{
  "n_layer": 21,
  "d_model": 512,
  "n_head": 8,
  "n_kv_head": 8,
  "head_dim": 64,
  "d_mlp": 1344,
  "vocab_size": 32768,
  "activation": "swiglu",
  "norm": "rmsnorm",
  "norm_place": "pre",
  "norm_eps": 1e-05,
  "positions": "rope",
  "rope_base": 10000.0,
  "rope_fraction": 0.75,
  "qk_norm": false,
  "attn_scale": 0.125,
  "bias": "none",
  "tie_embeddings": false,
  "parallel_block": false,
  "init": "uniform",
  "init_std_qkv": 0.0274,
  "init_std_o": 0.00423,
  "init_std_up": 0.0274,
  "init_std_down": 0.00261,
  "init_out_by_depth": true,
  "optimizer": "muon",
  "lr": 0.0128,
  "lr_mult_o": 4.0,
  "beta1": 0.93,
  "lr_head": 0.00582,
  "grad_clip": 1.0,
  "warmup_steps": 200,
  "schedule": "wsd",
  "decay_fraction": 0.7,
  "decay_shape": "linear",
  "final_lr_fraction": 0.05,
  "batch_tokens": 131072,
  "seq_len": 2048,
  "doc_mask": true,
  "train_tokens": 1103000000,
  "steps": 8416,
  "dataset": "wikipedia_en"
}
MLP neurons of a small language model. Each row is named by its layer, matrix (down: output weights) and neuron, and shows model dimensions 341-511. Each number is 128 + 32 x the weight over its row's rms, rounded and kept within 0 to 255. Numbers have three digits each. A neuron's up and down rows have the sign that makes its largest values positive.
A block is one neuron, or neurons of one layer that tend to fire together. After each block is what it responds to, as a language model described it from the Wikipedia text at the highest values.

L3.down43:134078176156122115155057161116120133120130144146097104110181053117083169142141115087103110113133109063179124130139207097106146150140097176075172071102127152105109139151123118084156115088151127114130156133163142115129155171154120108080113152124112134090102135157098145098174082105020088151196134167077164147155162139058096080130114181167085130084122177141137118172108152097114109177076109094084069143081157087091175140150147114115150135169149102161130096144176054142113108110167144120105098109158138183174125101165
L3.down701:166143123159080104119113078103132147142163105078104102160133096138127170152131194149096160151139153112154154113080173127175101172157115144065146137105142097181129185077109054153119096175156154150090091123103141111103083090142118106129127079116127148115094174142198206142134141096096083175122106161155088127176102169143155144144072141107125093077143141173133151178139108148117033117153168162105121188137046147061152114143113126153147130134157138161115119086130135133134126138114084132136117125084093205114164104140
L3.down738:113139160137088112149132123119137119083093126121185157116138119055070100165125182125127171138091122170148143093136144123089081135105127155135161085108139153145105185085137144084148086157103089124116145168194124094091177094148091122186170122106131055128171156091092095151120141162098103149193143141086134085091115151138112111109112111117096143157153180144118151073136130106123185077122149136116157127112144146154170152125082167141117180044157089086119094154150172125140102155176113124115152073182131130112129113127
L3.down1101:127086122147123085110074179075084152102163073109063092143048130109091120160105076147146148205129214103141101120140169149183172185120162133107167137106173158176148125145138136135149152155151094183110165127104090108110177135109169163066154153101175113048084091140070153168111103094082193104135132096137128118211165149134136149172070104113137139089137112116136112094083152148106089122170106109119147196070162116138134118129074144101093137129118149147148156101083081186137147112113164098098141085100105157136105106110
Sports results vocabulary. Fires on sports-record terms and table numbers, chiefly "0" in score and stat tables, plus words like home, against, losses, draw, free agent.

L4.down8:122152078125103174151133150137117144117146113114123158105046138090138103062134134160126086149202166185116130168094115151115080183158196230101106118079115101189105107136141170097113131164133119111117112166105187138083107121100115126082183122150155150095119122142144132162095135131147077118066124159154074147094155154104131098113100130130121082098135158131153159182178171118150151100161127173173077096133104135143140187212144114141154170117114121133149079082084046112123156136119129159122063129133132191179141112173
L4.down20:099067157093148145195137176077168104170145149113121161123140138137135144160082110071166188117123166146125164109125114150167129069131073144210073156120128118167121123137082109107104116125110155180168086129085115153175093113188149102138125144146139140068143121140166174069092140093128118124159084218143164120123133155134146028098130136127090126119119134087166150134139128148110087147109071164121142161164164151189106139101174121076118097133104132111159169156112054164086159096188080122097056162125113102124174092112
L4.down25:112095092142115099138109128147108037153128086049126103096150113141109102157131116106112088188171118134133209121122154097126112100134141118103121116140117130111109093129120133146163136083190136123190185099133132142117136126112089138086050144110080158086120181118177078093129117149183132165106146209172131107177074113113109174115042100184124164094215145105176027117111155114065102107140119152113123131108110083143133104127121152091145083153121139105158125117142123124132150161164129135173180081082110186175137100087
L4.down114:084113145116165152123137076164141116085152065142097127088185144158139126086167112092158083130135189116180098132152164103108123156166181112156157157145125101097185172156163146125181166142123132086198157146103165121128133089112098122129100139115066126080072191131100132066168153181176120142092160107042090134100133161091089095153096129116089110065150148063117109111175214164154163146111135123101101092111165116129189107137103075161158132100121142136155094116160156110101127129110140121133130143142165109121129055145
L4.down300:115113162169068104159118118087104131047102136139156179068067205153116111138125170056118112117092123147146181151117085218191124151164166059124077125110153141108137193132148110100133130062182206094111136081112111134133122150088162149136157131167137112208095113177137101130115126116166127142149136103158175109148149137147086142162103045061112141110159117075094116173129120072128112066095117082138153134118219126199200130103120105106183123083088047074108139112142156103107081116171086183143127090091100126225128184098
L4.down567:095142167102126081185135146097138093090148086100124099182157175153078127137092106167169156143119175156158119182081176091100107109136075116110160141135159113192141161180051141093131141112125130123086119125138200146156100168121154119115065127153153153108122112132128105145171105131174098140124074097128126105101094124130146118130197108101151114056114070133128087123124109150128137154108142153112151135163153149109086107105163138024159180161166152157136123159171131126118107180040084133181199136156129160142142092113
L4.down676:102106115107154134111192102179116082150116154113126085112127163091101152150072121157115125160109110140171124149150141146127107173084142139199149145126146159150153088135182160150118133149121109150116160094099138148160118166157135159189140072165139108143131083133097196133135211096100142163147171125141127180137107118121126096113166205153148088116096122190113081196139175135140185142151102120113141116113116094083143131087092109105117166184194110105109148152174124133119128118163099173127095136134167131144204175127
L4.down829:148105117160142135154064177107141147118143128159082106104116155159137178115096028152111111187167176085125084163226118165110152171081127176166138135112116089146134143118130100173091119150152162202155129098118162148186125203160148130097128127131087124145108113131097085144150168098129097139102128182111137139153088154073136162147120078115053127132137106152157139168126070138129115127187102103118096151146111153149158117170146105138122120188127136165166198134160127125122108140112166063154145108131120211099059112144
L4.down837:143147138134058135113144129139148113158141118100133124134119164121116112131117135070153120121162141193069110113094152132071156122102072095122133121164150163150166173087130114126128116161174112121161096189118145171105121167147147172130088080091085118088146108145150133094132095099079116147137107105143107128099069097110146132114103133157125090126073092117132167091151113140112148108145153181141112092101174226131158080095158090165102088099105107104070110049120136141095126129122130100118097091098066116079158156199
L4.down920:148143109155113063111139115138106117190155081098110116142105066131140066104156110205131085138161147082124163100131114095137165151141142161121140136142151108090063088159147143091152095051157145114150120158089151093222117075153104083104147143091128134094116136168078179044126135157134108120087125152141168151078117193158125142114116135144221164091129104144115071147134061106194103156150125142095122098117157172130172136121090131107137106144178125166160067171119140104130181161128107050115125089080097143109082096089
L4.down1012:092094167099173132084197175074092134108161143136149137079133174159082141086083098240159132120155155120082103152163137098133178155201134149118080169088131146118130089129105103083131153131089167126182116103118123116092144118138138115150167111085137086177070144072126155099119181108139085103158116177131118115116065086090140045137162195135150124124175079124114097174100126123098135069061169109140157072172103089120123104147107175110129153089098132063180091135099111171153121119166215148175089126097120140153106106094
L4.down1018:136179148165155145122125096190139096192128137083216113124197148142127156084149139122148142095140155158094089087156160125146164132094079055111182156148138118117134044145105064151126115124133065165088177144172089096107128109108112104145181114115133135112161142116173142146136137133124106148098138121122113107129094118109083078089130132104082188138158148077132153129089083118104080130099143110137126168170167112150125166091096102161125112165160179205055098143108191138102114058162134097183113086110136052159139191152
L4.down1068:131154154052126116097076128149126147126101151117106148141111121142160148143131088104146131084070144193170085110121084170147128103144142170155152171085078151133121101159143152109185143145115138115157150130154078133034044101123070119142122150126113143123095130099145094092133134138069155116136136062090093123164132122093050133103150101105100158151167088160111088147083112177112104158122167095117099105148155121105169135107117127092166086147149133184131133106092060082173144089148159141156086158129159170174151168114
L4.down1069:128114106127108168164115110095130095105094133106109157129138134141088080126116063061080097117136112137111107122122139079110140075151128156111123104129158176112067129133135151117107134118158188171126132160151171117135161103149119142170167134189128153083150121126165118166144177159074125108140110163115111108128116099100108155167122156147171069115081161113160171111155109135146127087203112152097115125137122143153155151150118115158163201136123129166169110121132115165119059090175120117140162131111081148124102150115
L4.down1300:101111111170079099146090163171144219154135078144134164109152145105097153119116084088153168079130126145110148147120086103096118092117057167162141112075180110127135101136147187142174130115143117134051188165125114134166198127098141181179098090095162152124141096141137161137123111097127133120063122086139066140138175141158126170185129118147180128137181158129153151084088176071149147164142107167117078177147110126103124121111185132127147133111076100125160097134121149099126146160140096159104135108094079091114107079079
L4.down1309:143151093079102033128124113124208128123154145105178123134130183144134066091053119178141118143144151088175120146102141067084173134112137155107142156144089148182158144124109145128135108145114155106093095097140115144114165139183089166123126094114180101179134137179119104160078146064101146157104116193096125093096157155143103142087108121150159143143132107114158083132115112098143176129069116079124116108131134158123142106107147130102083169122119125123126155102109085068146117135121094109112115132147107134121095152100
Sports table and stat terms. Column-header words after a pipe in sports stats tables (Apps, Date, Goals, Team), plus sports-record terms like passing, reception, Football; weaker on scattered mid-phrase words such as very, life, models.

L3.down58:113137089121171136111104089172094155139103118185101161131166144117145067161136114150129123202141099124148191156155135118072153113129128202154181125102168068120092091195162174091111110177153145094167124109161142095124144145132137190121189156130122087156155172116108142090134158152140167086138149084176196110170166134100170080187168176129133128136156120155131119114094128182128049163097138166166189116100149180109143090179090117145145136084177096145133092125138175114075146089097116138110195131133097164133091049095
L3.down76:139205107057159141144119098118145138143152101157140085159083140131124159187184121160131140155147153139096185113109153140141128092159094083118089133086077131135130140107139151195140099081099150149135129078101162102084105140159139087102130153129172149129150150123167092100167167154130102147180126135108112165074137159157119098132140137133081110157163095161148135112143140129162084122158123105127203039160077146147129091162095091142083116104151145130132090103068133090172125150109176071129093081151152152096108109083
L3.down80:116164150134112145116126116125105091086154121139137152151090154082074118103131152126110092132144077139087128072143123170091071135133155137141118106142129145165111132123136100185151178155134156147074139061152177114113126068109122181135126121124106133106133099139127135188140198095156134123147128149210101137016089146129120136090197173099126141112080146109147108133138168095186097141145116190103111115154174137105102127153104084154174143117119135131114145145170096104134150139141092161143108093140126107128115143200
L3.down1093:111060088142177143138135124146123114106160189164135155106079127138087124097147095082104099149165059094130193127102135129117152130107133085127120123153142078110195175091127155156132087099127169114175171102172170135149132134140183137166114123145174117141150139152162116181171096105137128089122160147152101097085150117124093143101151156093140119073173191115087159100118149198175097130167141168151148122128097068160084203149118118152170112110121155141134147168175108101125108130166132151121031060117161099131149186097
Diffuse content nouns. Scattered content nouns in articles about music, TV and films, such as death after his or Andy's, singles, and Date in table headers.

L4.down429:108159138106152118064131119076138133216160098116129135170089113097124183098139149158176159131095124091137085146106141135095117150110078095123131094058164172124119129201112112062114130149127174197133160157122115100053114084137126165148169170095131107128179068105124127124051122118120142111118145108063121070180133133161111123117134112066134138199114096087128152164124173180153107110154140124116137140135124096128093061137132110137132063098151181132150112077185104095133169109131121052116146120208122146123136154130
L4.down480:119139177101143150182167101070115155092110122108179189156060077152093181125076087199137091109135106135128096089174142155141154087127182076138063086128171153054116164124126126143133102145130172164112132144110147113136150119142106120126106125079111118103169176167130141151082078127111050152153153128141143102181108162152147146087127072146139148209104182161146133081167144121112128087177118129136057123099168086135163082152184080127189087124133099101185096096107187145154102112072174163133149157100127155159111084126
L4.down504:125188158057048105112146150159090107126165149145147094144114140126161140113037087138141140158161100126129107107070221133136131181149074150142177044139174128156121120165105174144114097130088082136179119105159080116107138140145088129087091083120114213117127122120108102182145173147137148128078145068113125163120081088090113167067097150119088151122173150160111140151167119138201128081160164183195141146153129144102074113146143119143101120099144124107151110135143120192107066165116126149127146119140075146140119181163
L4.down545:181129167101094173172129105156108185164114140173100152122124107157143171144149147129106088136127108111155130109132113054102112127127092110116144126149131154154102108124136115131158177122113111073158152105091123048162095079079133162097140144145126166109117147115085171150125156122062125157101112124104124134185128084129124087078099059145125078096068123096130038119129103122100115121094103103083143100103093116106131124066097062103133071148143060128149097152191158181106098104164091148120127126120148143072136141147
L4.down585:191166130082077170082159107145150091130147137104120064161093107113111224159147100127095123123119145131150116170053125148126103114131136139193133115117149160133123084140095133124151084147138183117156137064205083136142137114108101130108117161102124126136088137187192101155089140162112117140153128170148146088200073154156128138093166121121099110170083081100124182132165184125112135159172133094127098119128106099090149043126120126086143065159086151149179152087191080119161108177067121143156168148149156153162127132146
L4.down597:149129072192214095085158073141153109147133136071086139122122125117142134135185185097132183081125165098167160157114110152086112129175089153099077118114153127124156155102132120175079161108174106114159098126102180069149126093131140119098087168136150113127114176083175194077161125130160140117149161103213092137142133121109105117130109171111119113150152123107172155150132189108101121149164127151112111101092107118147100185141130077110121165094107164105129154162177104158133125177095142139168107075130109133129167171105
L4.down607:158129123130095131112128070106150142097126119117035132123121148146120128108129071144109087157130130076107135109110125099093140082119097166117152144161110129166117105116093110119122191113136091137128234094105067121052139147093133153111088191131097091115082103124133088235141107110179170111111158072176175146144066148072141151141150215120062151094091103100120159063133143129119160072138141130094156171138095153183170096194081103114140089153147122182130156201116126157143161072123090091144115106115162114138116087129
L4.down613:144164098108135097157092119116120116136133070154126147140091099152108164135118115156089164131139087057148109133097143151149190142143143144132160138080088132134095135135112164121110114095101140113108118095123174109130141163086128101060124181124116117167113154161152101177104102148118154137156065162106156138184128132137109142108094162157138116073104124190134093103185079091047051133162110107116103111199166140157125158096139152130063075088116154113160079137142145074124159166137185117169152102143125094146092192145
L4.down655:146120114165130112075138097144106165155130174110130117162148137107115157114136166096131109096134111150161127149194135140107133162115088128106140117151103131097144157169109133079156097136173199143144118126141183128123170108064199070149050159140182095155099139157190089179070105100136120059126095105174137109174123106126184149147156122123144101191114074166084195120176146156146124121182143193065119084125135131109132075132187203138111100099166130117117103150075132154147150125105150160115149112136093105108153157134
L4.down677:114169105118126162125124127107103091133141073121092087118113102095096128177136147083129125164147152164165089120075114064110106102116171170128110112168134130154118128081196132128052132127130085137092139150100110078183138102107161138092157165162114147113117151094109116180133132134124099119115186119121127086144112111113105073094103080098130142115111097113104125118157081066122117124094090126136091082097122143139160146103187079126088151185133229115154101104091126134130134167094092139145087107153136171161174111101
L4.down828:155113122126177148113183057133127102178116168171128062101077133141092091149125082114141096156133109117080072149110126148194110130191117104058057216119118070168111099106139155156113048081143199152135163093101120116102080161133100140141100191138078155135084107131125111186135144088126097116103129198101114093092125119129158184123119144100088081155157117111188109123115127177113146173068098154139127120145119152176126128137072101135106171142078103157147162081079140122147100152175115190203099096160132159082147163120
L4.down842:078101150171149172132212144120141140140131107119095137109086082089118109108124139170154123149061093141146139156083068167070132154045170176121103146073146188168122120191155175081123157166102125129100180102170091091172178137110088089073083151181126141115147204122211106154167135135191088126157166096121144156180128112105127116170153148069165099182045146147099128142082098069114144138123144135121148153095116159070151140088162133123125175126135104040116133150149129100114158142133130119140077128069128100122126103130
L4.down889:134155149118156123142134114128171145156115106090114183104108099133130143053142096155120111091103099125115143164130149143091099151130068114055097174121158173098143141122077110121083126138154161120084151097105097117162142161126158143134048170154132179112165101129121114145143177122122127131098102170088103102125110164132081147080085153177097080076165129136093162130122148073178133147172164108090093108118135140157118110090124157178168121145069146135127103097052086111110118083100085176168113126079147101134167126121
L4.down1168:098151104115118167115081110103116128104132116075080174173169094113127095138164159112144161107136123107125156147202121135168141161072124095107115135154157149145135104061132158136125135140081102097100167157113155129113140130133082172106147153145102145119118064131131198143094120125148063132116144222108098073130113118106138115091140071191129157050159229136151183128114144136101106166153103102116180105146141081117124091138118090164127163076124115079091200111166083081129106115118078125167140128151122121157110151122
L4.down1210:096071175125172151081158146164127174086112108157146091106146143128098104157141126173148106136181103116134153140088151115124120103147120128140145117142070166179136198136116076170103141136167094141158149108134105103130104135173129140099092113051126089149128152113106179147153163134177143122093157146142067146111170175047137141107137086130112136090117137104105139156099106147114109104145083121130152122132111151171070132090096186130106165185115135151152101159136202146116172146087149155116159154131110099156125149110
L4.down1266:158174150109142136109160176113152122134145144131127124059127117183083130138113052120095159141092081142120144143103132175155146162149120137132101129141062139153140093190099132134141114147128118108098118138188121152130087091184124160159145130150144179142120145079126172082103143157124092140110151163139102099135105073147097152095162182095106173130139156114083098130112137154174108161129080093175155165148081108098117146112132133155147127135150172147133084131136144122133185136141116141082114106101128153123136147075
Generic head nouns in descriptions. Common head nouns right after the or a in factual Wikipedia passages on routes, places, facilities and units, often before of, e.g. branch, extension, school.

L4.down113:143146133096143094106181154111187140156145137138113183105148143150126091100120122142146142037139111186082148159147107144146143120081094123076155090090140119130172187158043108122163108143110131139101131090093151160031136115114172142136116166141173079162150077129173107112199106148219077145103118116116147121188159126095131137182152133091125155154111086111087149161049145148147185119123130183127141139148098153173166142096181153150096136125092145053158086145091233120115163088164099068095153115085153138105126143155
L4.down219:102057169164154172140162083157119113121140091176128091148141141124117168150119151099159084175138174074141087133157092232108115132134078119125121123140122144154140128107190130108124082138145048099097125126159096119116144085151152097098129091134149150094176074209110112157110177151074169142166131119066082132176172131111131098112100127184108127087075212142143139065081152043176129077132115044134140113146106169101129156127077143145092131117107071084169109130123111138191133145119150128203085106141130126152179127129
L4.down325:100128106135155159162128145140159081111168129112102104110079109134118128125116096121172078165102104153116136194155110117158106079178150112082173116187136112078086119143088143128063166056183170144155127107131119144140201181112110095139152116083109137159165144122181151210124156102121128156080149056134141092109147127096122112164129191103046131106147139119107083125147129099110112143153136145086104128123071081133062191122158083135128128137160146098072160166116135133201213146187096058102123105168116133102142087114
L4.down330:113087137103115139159173185151143107094102111151113070097119125140103144106095148138145149142075108162105098121139140053090166154119119088090127121119100137154191154149085212136136108092150158157147166185154201151130113114099136136108142104138160101154134115121103110167111107153129126123105128143146119156101154147152127107121153197143096176168094161096160091122074113097126101141134178143055137143108115117151102136041119107119178133064175078120119188108108136113106114191113097149151111150136069147147130173081
L4.down623:143139069105108131169111108137147147170156106174150088157108071061070039184156177137146161096163151073116144151089116094151161131132181110144083135225128116137142125065186112150195165085149123085105094144137060160076073106103114102115139125152134134147148119102171103053112075047111109094060115147131174154123204134172066094142125112168131115106113092144137131123112125104087101091121124098146157110031118110153151128146143163160096120157149079149141119138142138076129091123143172094099082103100114155121130112131
L4.down665:155117124120137100095173133132152127109120085123129121080112121141135157167109105099076076126184144130107149085100151138120142147108126155142122078083109112126146121138090088154177115130161129135112152101171086087118189143176093126185152153137202119134039167157147161116138135098125098078083130111112182097206128136159156139188153148091120131081127179146155103138212110128199150201130083122102161105093128119135071140116137123100102140140101152138120133118098168159137169145156101137174070117177142113125125072115
L4.down763:114133117131109177169182157123170155108116147143091155159129113119067171116133131149107098110135115123118086098057086163134078118186132124157144114152090107106108110120115122082107099056167099132126154131160187184066063061079135159112132119109112125188139141116114096152132047137053135111140121060156154169081181171143124111099222131112108121079177086163146054121093130092177107152158101123114114136102163109120105134132122119106131057178150155209094117171117156079128186176119119146139130107121095143124134148171
L4.down769:136163100169158136178064062138137139124133122183181091170111171181099110156075092088204159166122123106139087133189144089134120172135165152191136191180137080202119168134072097083121161174093136097166117142164144140178082141073134150176132140118183162133119210088184138149117128152148093108105087098105169130117097107148133088083090147121125140099086138059148163085112149123120129104146042106139150131174114132142101087177143182150131130175133125113105133060066131086151128144109073091148175152123166166093068129137
L4.down818:065108183157081083107138062157113090150108090186081077110141080140131143085076149118123147165089135109101147124136182113074153082122147187140142143082100129111133153110092108113117148119111127179164050162169201176083188115113106143114108085114076112106134145206100116122118148122118166120092127120154138151138127137082119088148186147170105099149123154190200122128166156123078164136065082155108066152158121126098076152126091157144082134137159104164134103099138154131117042147118114088137066192156088103147138180167
L4.down824:098181157149157140082045120102151142123132104102129158127110161121112104098182138168102088160132114106110134131139150135165121164115156152137125157120114118065088112069130139124102043118113134126121140106094106140172137093141105100145121159120140075081141073098175131228131082128158141131089134067065101151087142140111147143147132108086146089149104126094104081122108196115155096126167144112113157170130073163090100136122073132114105162099156140145189130128140121146136117114100057103156115091155148156144154105178
L4.down930:142174137091085142180101149174160146179110112161124170114112118128195137102103171125111128142077132189104115197158124155104183120143119036133132102166133105131164075142089135110064138163108189131157168124128119155093089094052135133063109109146106131129155121126051143109115101164082128115056121178113143127156146213133147141186119106072146178156072128116089189100112169156102163163115150138157152150072120097123167071137107078109131094112124135102116074111086173132119116100086133043169119178108129116182131095109
L4.down981:080087120052131080153218079107124106115177117153129139172093137159110137151103171072098186104165098118141213165130098109140129099073125203151158142095107082109062134167133147105161106137127157095208134115124132128095107115113091116069109148114111143123082160158125182164137163148153143093151152098128095172077120053137125119122154130135101064135191121143129146091194160122122089189111106093156192187074124165073103170148023139119102110174099167142048103083122127115141108111110123139153081087162119151180122135172
L4.down1014:154099177091120104175127145160165112177131132114214159106204159173146086160147127157153137132116135124135168124111135094141163147095155154123120140103177144092132112133109090153091172086108221154156132057132209143095131164076106127121110078181182154145144118109112097077199118160167130074128120115142139144104153152140100175159156125123065115132126201132066163142152119153139187124172103166132137027109146122130153149096164038163150127131105091076088086113104179077110097135140175196195093150086106140090146074095
L4.down1126:075117135166132106142102146128185126168193143140144125148118142142147056117170107149069076116089103104152092063116161092073082111118060145153170164161132214171141077124144109113202135141159118135089078123170134164092121124103108134114135100106129127101067124106136142172133085117137099136141083170155134162122148112089123122109131164150193158157113156128120127126169107152163099180110176119093154121118130095110123133106114101152138149167149141110204136091107110101168102145140090048042083131115117145129132084118
L4.down1243:139120100158091122159111122163103152155133104137154253193151081089100175095184154114123132106146126156127063181092171095139152137074108133103157100147057130139094185139116115156148142120135150160158087111129135153133151078120147154102102129058150153179152159104142159129082099128150101203131089108120125145086147135139111097185207179136140086106118125151109176119172160165071096105150139121163096158098120116150118119108113148144145110191136188088116137139114109116123210171194134106132092138079178123072124160162
L4.down1316:134137125071119155159167185152190149109097108108087111185154109133143107134142150174159132124091066138101090080104089131138130078169131141148110125149113158101107111103105099093144006129160154102131193089117047130097109097109125130109058104133112130148112201101087137118147132123153133084142167147092139131142127078141157169105134054106087097158130118131159146132120120170083119015118100122157124152166124076147103136159102132131115108182093139105149163170125120108186130113108083065123135149170119181184133123150
Music listings and percent signs. Words inside song titles, track lists and recording credits (recorded, Hard rock, Something in the Air), plus percent signs and some ordinary nouns (body, house).

L9.down414:089166076182118093136097135114145095125069057122123166100112116112135102025149076119109091144099086123194108118098092155125188140156153120180127119172092181078109092108070137119090129132162139080106127098152176076086143156160101175140128120118145108104145078143137141100119058115141171109122129139118122178139132198085162124171143129154103111116107120168103151089137188117131114111147156081172113102126168118126072051149111114081108191119105056105193111134150194123113144157098136095134130160144159156199158068128
Inside creative work titles. Tokens early inside titles of films, songs, books or albums, often the second word or a word piece, e.g. A River, Her Desperate, Easy Street.

L3.down54:135141199186096165151135074106147184145095177122092139145131083103122129151071143087087154152168142113195181099117124100138064119111096178141131144100103184197107060137183148154167149083112159066144168135065201124132083130119140133120102167130114115086114102119182164161064153126098172119158145155135162079098118161144126177092107108145099075144147108093096089102133101071131122144138117122116086063103112100177141113103079098097149157079139106146125090101111083174142089162076078092129148124106121172158090140109
L3.down222:088108074142128101134143103161174170135099160132168166129085116112163185166157127136149138103124135081125124166129159114094132141086078150111151181174160161093108236182130121127168120118126092179154102142087155141144138106091175089130119168128185094154148105134145169174129154159121112119100077138158162134171134139118111122127117137119107138158167120136049116156147162105162140126155126193112126143177189120112152156110130127118175059146130090170115087156098119158129121131098161096138169108177153177102127152165
L3.down569:125078134168116172125148105158105088133095175100106161160082075116104135110142121139169144158133146119168164106131153081168105118153140123081177110096218123105141100143079155155145063142154162130144155161159112113164101119103091090092130148099153096102149116092081105142100130157088148166149160108125091186160154130103113141161131097117129175060153122095077028122165127109125095101120080081175113067094100113134088115150100132110118154130159153110121121089135111155095104167153081088141100129141183146192132108113
L3.down964:125160122207108145132103073148150140130118089111143186173117061142116168084096124108112127121120131148171133141124140139083049128118132164123175126113149153132092169174158126086117144140076148112148125103028130124109142098122149139142068114132164144146150171118113158156019116096158096206081104070159156093157148132218124104107136124169116093139159140118107150150146135159154113123139091128152097070132096134123096083129099196140148133118120198092166131116129111109101118101110118142140136034181126101176150099180
Construction and US highways. Words for building or erecting structures (construction, built, erected) and US road or state naming tokens (Highway, Route, the period in U.S.).

L9.down556:145122129149169139139139123069125081166103109119126172111102175130206133100100110088146112065161156141131172114081112165102154125102172127146125095085116184122143163084157089210104096138114117117129095128113115129170138147144153113085104141088097128122118080114161148151073102130136130098145125173179119132094163083145118136168155099122133138093138127101107113139114159107139110159194126182100182125162161160130137092173116113138134143132099087131119118164147088138131145186098139140149137159051132159160152124147
Table headers and section titles. Column-name words in table header rows after a pipe (Team, Nationality, Pos, Title) and words in == section headings == (Honours, Works, Life).

L9.down1317:132148137156112122149192127143141098176164056150114133077167179138177153110117086096139087132128060104105128153138172079121123139117107144104122119161123092119109053092104198149112141142067098109154181156170177152138106089129086189092068172177130132119144111108149109101141100152200114120085101074154155113114140160107093143066111132114132124127114140149164164153165106152137166140111158101144121071106135127105096098100186163103093175131155095079058152118066117152133124116173136137112114148121099131118130206133
Location phrase words. Nouns, place names and name-pieces completing where-phrases about places, such as building, location, rural areas, Toronto, and the comma in Madison, Wisconsin.